config.yaml
n_layer: 8
d_model: 320
n_head: 4
n_kv_head: 1
head_dim: 64
d_mlp: 448
vocab_size: 32768
activation: "swiglu"
norm: "rmsnorm"
norm_place: "pre"
norm_eps: 1e-05
positions: "rope"
rope_base: 1730.0
rope_fraction: 0.25
qk_norm: false
attn_scale: 0.125
bias: "none"
tie_embeddings: false
parallel_block: false
init: "uniform"
init_std_qkv: 0.0154
init_std_o: 0.0
init_std_up: 0.0154
init_std_down: 0.0
optimizer: "muon_variant"
lr: 0.0124
lr_mult_o: 2.0
lr_mult_down: 2.0
beta1: 0.9
lr_head: 0.00753
grad_clip: 0.5
warmup_steps: 200
schedule: "wsd"
decay_fraction: 1.0
decay_shape: "linear"
final_lr_fraction: 0.0
batch_tokens: 131072
seq_len: 256
doc_mask: true
train_tokens: 1027000000
steps: 7836
dataset: "wikipedia_en"
MLP neurons of a small language model. Each row is named by its layer, matrix (gate and up: input weights) and neuron, and shows model dimensions 0-159. Each number is 128 + 24 x the weight over its row's rms, rounded and kept within 0 to 255. Numbers have three digits each. A neuron's up and down rows have the sign that makes its largest values positive.
A block is one neuron, or neurons of one layer that tend to fire together. After each block is what it responds to, as a language model described it from the Wikipedia text at the highest values.

L5.gate35:119115130121145152205142123128127109101117122117131155148139146135106185140084088124125143135075160110129146126181111146108159187129122109104146111094111110142128154080156094112120124135115113172130126128158084117093114107093141115126161141124161166113125146130116122115148109176123134121123132107137170132097131132146127127091144152130134187153153134180128093093146101158135131127146114118142122100097106105114149127136117140158104141110119159078123107128124183147116099082107146
L5.up35:146158191143141115156108125133127121112121110091142157088119108140116180120163104140138125118155174154139122152128098141093135093134121080099136174131110137140170122147113125125124146110096137072141124095144152152113122068173178125111145135100114120133109171100183152158106157132139108092119075109116114107129109127129089129130152078141116153127194154137128126081138147127134136126138111093153127088121121167125093108093104154130134087153158158115138138141166084158131139125126124
L5.gate49:163167081135127108145109164153099134135101096118100113130109124132148106085146131144132095157158144104106162126156123131119162136160188116138104132110074136148151143159159124142137140108117093126116141131136109164101157152090082101107129126146110095125196128134119124173124119167171135122104086136156083154128122062132080129107135125120110108122180157155150121114111124139133152124099171111136136153101126149137134156115141101155159114146161080152123112101120125134184088092115103
L5.up49:142118148151139145117120134163084126155100095075105142104129181133126117098151084137108112132107142151106113100182150115136146097163153142123104140127108132134131106168162134112104160137155116101117153134145098137140081158117109111069121131134128150122159106139079112152133100132160177121119139110137126126169136080139093099144138172106076140112072123133126086143132115100102101139128111129115142079132146134130126102089122118147132145110164107182113146113091123136112156116121096
L5.gate54:135073122171133165177087124153155131146167126104178155140118154136125122126120154105121121167122125128107103172166150139132130107123149149156123143111143130134123130109089096101139151115168141177157111132092135158187132123099110119126096132129096156111106175122102121123132098122099146128137108096150118119142125101116153137165118148132153121124162113125107090120140118080134106135139165140135136161127133111148102101108126143118117138094180171170132163161117145141111145118141131
L5.up54:140165157114157115150102101121126138102112135106155112131149113107132176126112149148124099152095127165127123145114121140110103155102101151143121096119119148133107128132152102139097079118082121186105111113138127109140100114116121142127135125154150117123116135164110151095139152114163119103117155148151102108157119162170137138112125142125145115144203098118091119152112080138099141118156097144118112125118136151123131102093129141127126181120146072188121134113231097120085154154114151
L5.gate57:129156124067156120146185125170110102194121090165170147159103103157124132118131156157159149147111128124187118140113120117096096139125147101124104118128104157141173153129157193128159083138086156090151122108099127148129147111120146122144128139128100111143147158095137112106108132185114128108138099125138130122136143088165137092146106070124170156141113107153123152124107114140109152085145146091133121169111167156124107145127155098127140132089153136145131088138147153123151093071096151
L5.up57:125137135118121075110109107135165135144147160123132150102108129120118141159138148099103173134140141088096110168134136119149108083111157141132172170077104077135136085148142123108125103108118110127144114092152133139129104144140100108135105123114096137144109144137115131122135136115108115120118148143102122103148152079099078097120123089096110145106116125140138129131116123127173137105088134107113111128131151152084121110098124128100123106131140144160104106127129155134092162127109106
L5.gate114:146151069137150108184126164150099106155111144130113139108121105126111153130150161154136169114147147126124067090109133118098085148173119122137144068118106099137135146123144135108156106161096122060143110124083124085129130145141125123126128138168090135149123110122168150089137120117112140118113136118119148117111162107126141126091171128084134124181141126098131097107140129110130180126167092096079131158155110124174132132105137126112107105171113148192110146102089151141165125126103106
L5.up114:097141141115140160131150135166114113126140130166127159110136130128094123109131116086163105133098130156109136118150178143076141124137184103104099107136113149157147142107096124128130105126112169100140129142082109128114089084072070143108159132143108123129145122117154123103107149129093131142160108099115172116108080099125175097131113131165171165091151121158124128123174138149147144120118092107176119120138150138131121104097106144142138151136140114091146171105160119127097159084156120
L5.gate233:158104175109142135130111127145151147143107131107159143149131094136158192122126126191158098138102109176104147139125164150080110164091107108137120070171094129148143161117144104142135099107106152124122151136109154147131111128140152148161137108124177094116131125134148159133108121109097117077122105126124112149118159103128181149120150133109112117134161114186125130143121138119120142118162098146157158087089120113094121124136171162148145119096154076161147117087179099134135141152099128
L5.up233:126124149147102166132133114156128139146134167108123111119129093086098072123106120087115125114120136061128118153148106156137145144143118148128163149126185120133169154090075137147121130125153122126151094149104124152150130110105147095161143136091065172128126142142045128101119150115099145154133119067135123100156123150171127126172102149100083142161149122163096121126113106130143162185141087134148151091114160103175124092090129129134142176104132164150162138154110135123130115129108109
L5.gate239:097102135139137111129148108125130140089119103084143138118141124148110124120149141134140144094110112101114137122129097107174119147129145146152141135138149132160135114136145136119104064137148117100132101139160127145079116131144143106174156121090128161132096106103136160099140127120089117115159132098127131112103111113130151081138116148128138157113116140125143127131140142098129135124108142107125123114126123171132142131113121187135101063128175076144097149108149122175113114112139078
L5.up239:132161157135157099146143150119148115137092065149155133148126135121133129146106150104126156156113105134140122117141112151128154107131120137093106154110114164147131169171105105141122128111123107104078103115128108110140137149117131117124149126155131173163138133106129118128129105153133098131115108119158113106133144118152160132118127209120157146140134142134124115135116107082127116155145123118133167086122149168131097149179110140144126152114143089152139136156105129118120157141121172
L5.gate308:125111085153154139114129143097164101114125101092087098125155140131159123130148099164117126129154090143093139151166137079141137105076116144128133162100106151147074136128137139087163133123146079152116116090165141167120128179117132106127080111087106174139144151120122152174163116138097117164132153160140118095123053104099138120112092132127097091128185146161159121151111099088145141145121108117110118134110152157139139161103102085133133113122160121133142107176089125148153157102136103
L5.up308:118124124134123104161101137133120118113110089122158134156176127159151119069117132150112115108117110134096171175157131129137106111154141144123131120121109118134132095138150133105119114101101105116097117131130126154112092174115125159147102189111126080112172109127144093163104136109115096139077103118126100124129115099090142128110168114120090109120125166131120138164087124141114141124178148104129097134140142146134149159130089115149186140151134109114137083133123114167181130072093129
Description: Person surname endings

L3.gate1:132135167122176155106103124182113112142122121127098107083084123120106167133086127133131141145163118106155115132117119080120158123092139162106127110094129140112127124131123137123126150089127135096130156116122081159163155128157138102116091112187114150133115146156161121094115135096145129123113108107158124101148090152098126100131164111125121171128073120176149144097151087105128111102106137089149139120136108115128152138165119103123097125152149142192112124169084147136096154140110125
L3.up1:122135124113161128130172131151156134141093151122156145151116077169101122126137136122192097144135136142108176109125122149113176129126143118158099138109177159131127164122119172094156117118139109128117112163135112079140137163150113091136149096135114107152103126132129119095134157120126092119139143173151095116139103127131166100164153136159159135136126143119127129136140111124133091148092066110129125145153112126116111114152155116124120120115113104177114143130112157085125123118134141
L3.gate62:119155173111181137141124167138120142110131139072109104096115128142168147146147116128136098113160090138164172094152116129145124129138142091081123143089133142100154133134135126159103139130130124119078119057150118111139125117131128118114162115104087164136148111156139111152079150135159162095174151156130123125179172116121104131122148156122128056132126134104117128136110128142113144153120102131145148108133126136129130100124104112152154125117174119118129123143141154135130157133101137
L3.up62:144095132108121130172168174135090112100175138120130104131128099135104155148086159144097146143103135116108141136118144152125161127160100126106100064095175120113127104105168098148131139157129130111117132152151144130121135118125138145044118114102149102108120125118121107131143167186160120105129121129122109147129123152137106120103135105120143121099163116156122115158123110150159128108129113083142135117124128106171119133125132092108118128147127120138163130107114123174148122103118121
L3.gate92:111154118129155121140123175152132086139152165148123144139135120126082141123134137123143106115134118119125128092096125098098131126110146095137152133084137150157100154133130131112084097128125080116120104168138146112109091126152122080130151120105106145135095175110122057106129107166073139098109060163134097137105141097123151138110087083127136101161150098168127104113145099150121133123128112124143178089189146163093089135162108154130083098126117116133065148097114075127078144152150121
L3.up92:121122170133108167165118079105106165083126143134115136114132140106121129130111124107135079191089088089121136101140113120161151125108110129128147143103115126146133152104133141148159136105153063138072161111089140128111162144132134122157139144130136164145132134129143127133132177153126130106144145162145160092141135077101095117107124141131139140135080127111129104112131157120136168113151119145123126123119127176114140099124160114139116136100144141122110114136121117144106162145095102
L3.gate249:121137185135149158163134132134124136141129126145167159090138125095127147113153107133129109097118164149131144113139114104098143140110151161122126126070147104135160125158138153210098119161140114044150137094135127096120147064127163109119137124117107154090123118134125092127121130117128151116124113144098146126080139104130137177145102150136139124114129147136140138102124125118146114126113098149132075120159129129133151135124115116151091129159136146146089118163101124088116123071144125
L3.up249:153110196102124176127153151144123103150143152167163169111132144126130156099149144137079080119121145098134126114110111140143138098107162107164103153107161087132143122141132141134183066147105066169178124159126130101159096101128081131072157128088113152102165092163167148112104133104108147112122106142106137149131160099139120104119147125115160118137125131079088104092099114092096163098129128096068099149128127131160132113118150143103123117122121177124120138153137133116132154126097104
L3.gate322:114108156089141112166088125145123143099101123132122088114137146084130152139145118143133136111125117155103140158117158117143167130185129129148148140148105172141146133140144141147130191136157143119120124120143159124127132113079146118121123151147125118139110109111186119116129128127179125100104128114101108129072162122129132151111157158089117139130162111149150120137128096151054141114111123096151091112116124132144182109135156159088143095123124148103107159107084154131097139161178097
L3.up322:103094145123089094108126115147125130103100111139134157157136159153115132149127135145152121131113105114108103151118139100118179129104134168114098102182109128132116146137137158148173133111110151146157149147128111044151153126122160108100131099138143112131103208132112131102094150103126166132106121151099113149147131144161174125089107140089146108101172127164093116127123121150108135098145159111112122129124102098169139164144079097110154139140110133139119101131136146138080120124103115
L3.gate355:111114154104133138102114137127140130124151132168132154142085131129120135133116096135153139079166128143162124153167097115152119144112087128126151119125117128125157124111105100106141079146116132078170100143111106085086169182135084113121131120099151137136119111113159121116149101143152092145110160102129143082112131138115116183125130094075119128127129073153107153122122134124091111128129085143123135135156155106141137140157137154122126108128113139151096119115123093151129123145115147
L3.up355:133115104142130166125113088155122112111079137117139143145112084140152097120128133117146151128116168120149140130142126147135109124145099131125129140096158102117081182104142160109148149138084122110141115130141148152128143165160103084115156110127103157122186097134151107136138133128131102068070129154148149108174130112109124126124136132110111143094138166107149148181133126120119128124194099124112111146148142150094121126115152123113077146130087107155133133118137115116118128166137146
L3.gate371:065124115098117109114135111107146125103111135125141083134172145137109169124112163155152137112110142090143101103084111109116105100121136119116124123136119122132175110109148125135161122117135149129157155144155150125132126103128152126121140097183101095136130122115149164131178147105131124109127133103096147119142124109100119144095104126128142136137182112156150135109110114176112122121106148124097115130155140142137151100158105171123108090138127111147132128096112134144130129124159111
L3.up371:123120131116143101163134171173104131160144111131093122116112093099119134119156146144121161121105124137156167113104147133180114077134158115106111121126084168093128124082160160150181118129148158137068122160096089108114139111111128095102147080158135112116150113127126120094135096119103159112153130100155073131126127096102116090148087113111159135121162161135106100135142119121095158118128126139125107105161150140097167108126107151152124147098190139165143153114120120127105133163153093
L3.gate389:130103097114127115136129121131154100164100137092098127102121141115122119175145124144172116098119114121168137103180127137098115090077196131147141098106130184132087138126109117154142168172130107145144176119152123092102142133096133103130169123108146167181088118130120113145081118127128106130151115128110152124159140101125152089148086135090087145136073127140149133127160146160126127148170123115171099167124138129126138088102147117068133070127140142156078104108100142121133107137096108
L3.up389:158173169095149121089125157170137099119126114092111158139132131134123138144146160126173106098135133150150134082126109089148120104091109144153158137127176184133142178119095130159134104135117108152120124116133132167106120111136109134113146090155090172187104074133089144114130079105152116118120168152117096136093164129114136131126159123125133104134107129107141073110148123143146134170124130142122103137139139145101168129109130153118118141113108125146095115082076161112099110120098150
Description: End of personal name

L4.gate235:154125165126050111087136145130107103185120140122117091126110141154106157127162150146104126151120116117101138162128126118109114114117115158080120148123086149105100159130111145142120159112151081158138096149133142117145124132103137152129096107115093107114195150098108143135140115118106121126141148143144107110125134111126131178126130166180125147143094065147141156118164148143143125139131118123175102137125129141099111105145203101159120098188147117083121106136115149118153142152117121
L4.up235:086154154138124088136093149120152099121133143119095129108143045123103115146151106137134153133126119131095154124138154122116099137128111162113117096181172132163099109128155117127102141129123118124141157140096153103099115081105085129134159126116147121139127101134165153094153115121123109151131083120143126105102111125148135151118107127122127098110097155160111098116143140163125102161138085126132113133135098120141111134100089111120161134111158136125119075107151146124129114091076132
Description: Coordinating conjunction "and"

L3.gate20:158090090098109111118123087152128158135113093114098140143121133078103153076107088111082118142101123142115134146141158125130172088135160095162098119162117082147136137180140128114103182129159091138100126116111171150126133105145152140132149121154086121117113139120121133098135103120148099118075151113134156167164110165147119148144162138139132127099104091127178109121138144135118122147101134086204113116098063122112105142098114133112102087149178132097122129185131148122112117123131117
L3.up20:130155181133118137102147146101113098122101105072120166125115105127089111164155133113183146089150125122121091142130113111111145128134107141148085124150126092133135158095172131122127145129125084182109125105109140162111102142110119132145173106133101129121147110133118127124113096092157137119136159115129132107111101104129115100141102135110154115082154119112124133138167082084163108108109104110090122117122127088149148112129093116109095153123112106139150102150129107108111134108108118
L3.gate90:093159165132159150079125144172124149144115126147130124138111103158107082137165135110125139113114123150148110097199162109182119144144127110112099141106122122157114136136128152092138126129143167149146160122129081125077124101124088088073089139095107152132103139151139117109117107097128111133115121155153137132145083152144155139146160140125127163132115123151110103097161111124097092136125101128127096134146146175104121151139126156121141098165143136091119144121134132135126102127119174
L3.up90:099120153122102115115161092166107133136139120126107120141076104167116141129178098141107114143132090105109157136153164124144154093088111106118099174132110141137083124165132138169150132129161136110142120137088087113128134109131107108111148153114104121082114119099117127130125174128109103158105101122116118128116134144111110117140077150147129157139116115127125134164142127128149121135092150120102109192144143133130102144130097108113126146112140113130123132158133132130133106141140124
L3.gate97:099166133086126163127103103134153168116120131129146124143106139158108128107155114150143135115091088126077125135114165147151128108145116135101104147115075112131108159155121148131092162123160140118082111065133138145135106111119148136175140136121176109098125158133147157126111120132113148116160134119124168135149107111099154152134126126132133090141100097084132157104104097144140137122107110121104134133143134154115105089115110138096140117119142101128089106126121167111127113076096124
L3.up97:104149123110110181113118109097123152135094125100125141110140125157146137182135149130151134136127099136134126147121103139100121108112174097116162193165163114118141094091134103092103134124115134112105109106129150160119156122140125105114144158104152146154159099134121154132138108140132103103154106141117166139102119128111100132102158136141140095090116128110130140064148132129114135101105131103136128125106107122166073134105136148059127136107117139103115131118133161119087111106084098
L3.gate126:128169110125162141145153118158167138123120117134176102147149102131125112171128134141148109140120133105099124089159148067120139121184144085116138113078100124151100117150133126139134126115088082107110106112091176156156158102158128135183118147126102127110149138123109087126156100147143158143074117114118130134111145148138111135140146147130131143100097145103127132122158153087171142155131114128138098136100144129139177096092132128105129105164170156102153158153142121137158086140101135
L3.up126:112155090116107107143105108130170113104150129133170120148117152132088130151109117144145068105170114139147120140136133115116111123112146126137108146103129113105124153135138095095112142109109183146124156105175167123130114193109113140152150143113124128197176092114139086138138114139179129126113109146181111151111123145106185135139109115144135134112134148121153181089068106134164129145147135097121148089097121168134110162145109121117098158170139122119102110123123138142172155150106079
L3.gate160:126131089088099102115139171113128116165141171118120119134087115134140169122151122146186153115150086105131142135173111093104123151149119117128151151132134111139133142149155094173117168126145114126116115128129109141112121097112109139089133126125146114119132124077141152153148111123115123146095155160096092083127147113091075122131142099150135140127085108126154121108160141181118142155109130168125176127127154139104140128110111094108140193150155140093136132104118165111090122143155159
L3.up160:118125131150136104113111090118102120179127118096118123120097090100071123124119140092147140170163096133103119116066118093168113118102094117167087106150133173147131128108076081165132155137120127094091109106157101100131109108128097117157112148114128191122150142131154149135140105087120152114091134171104113172105153159102134142171155131123121096120094163118132148124122165156150139125114148139157115129122145120089124102136129140118174107123119104132083159146173180139128126094145078
L3.gate189:123128116111133139066140158123148159092140149103133132123100125142122127125111145131143149119081096129128108111101188155121121098099099156104163177139148160146101156109133160124130174168140098140111104122138073104110135180146117130148144135116102139108164121100114151124111126108095141123120136127140161128167140091132112133130120131125169134133106149118176141151148101146126097136109128119122138119146136114098140153149154174132116107173120117100144131120130148129129118096142158
L3.up189:124094138123102141136134158173140090132149111140150142138128136177124130105158158129118110129135098160117178111110186103160114147114136145079126120105134139115125112096134147175190118166159139202157106104131093087150128161119080116126130140137144112098175148120149099109138030136082134149120123148148134164124136142169135096124124132132155131125115125140091113165134094127116085116108159175111128172147139122123112094194162097124128082144131130151125126150133145133128155137143132
L3.gate259:126125134113174103121115184132128138133065148130143110162144155147126114075151092092143118155123130171094136103095177130142141156125133085098137133145169093107105188191124106124135135139144159132138124097148125162116064127142082147108193096112153120120157155120124109119147106092108144125138104157129131106164105146141142191175169121138142101110130103066140114116161103141163117139172137118149121096118127105135153142112126114113124146130077114132085128096136132116070118113111131
L3.up259:132126106101168162107144108136092163123181144138107128097124176099172122139100126184106150106115177153176160105136146130176093102157130166111141150154160109145141130155108129146086094078116131114125102123116122131109127135133119108186138105146109099144121067146106134104135133135147146085108121100169137124126180133132147138140130125096121110109133115128114156145111132170163113125071110117144130129139118085129132155165130139128096175137136158123121136099128151098106121134107106
L3.gate327:107132128132169166122106115130114175120150115127089114131108109137111110125141093103131124150157164143091126096142132084108109107148134127083088143139079158166133118100163162176157144104118161134125111140112109153102137129133128119151113097138106130126129151145103123159149104122121148113127182134111105131085161173139157112107150149122160165158145144094138115129172138137120109125130163119126157153177105099143099105105118140117139122153152135090158098159145127157131131101136097
L3.up327:106150134142112163178106110109112126168134125118150133104156120126081127123145109108107110129135101094126144140091146108130147114140141136135094132135152175141119130147146180150150130138146170132138113129142131130118151101162148127125160087117112167100130126136107136164102111122143175104128099160095147065123153145110128132161119140159128092150164150126138100138109115100097102158098174150101098169133094140135125092151133085137155148118120144121136109154148112133143133132161111
Description: Clause-linking conjunctions after commas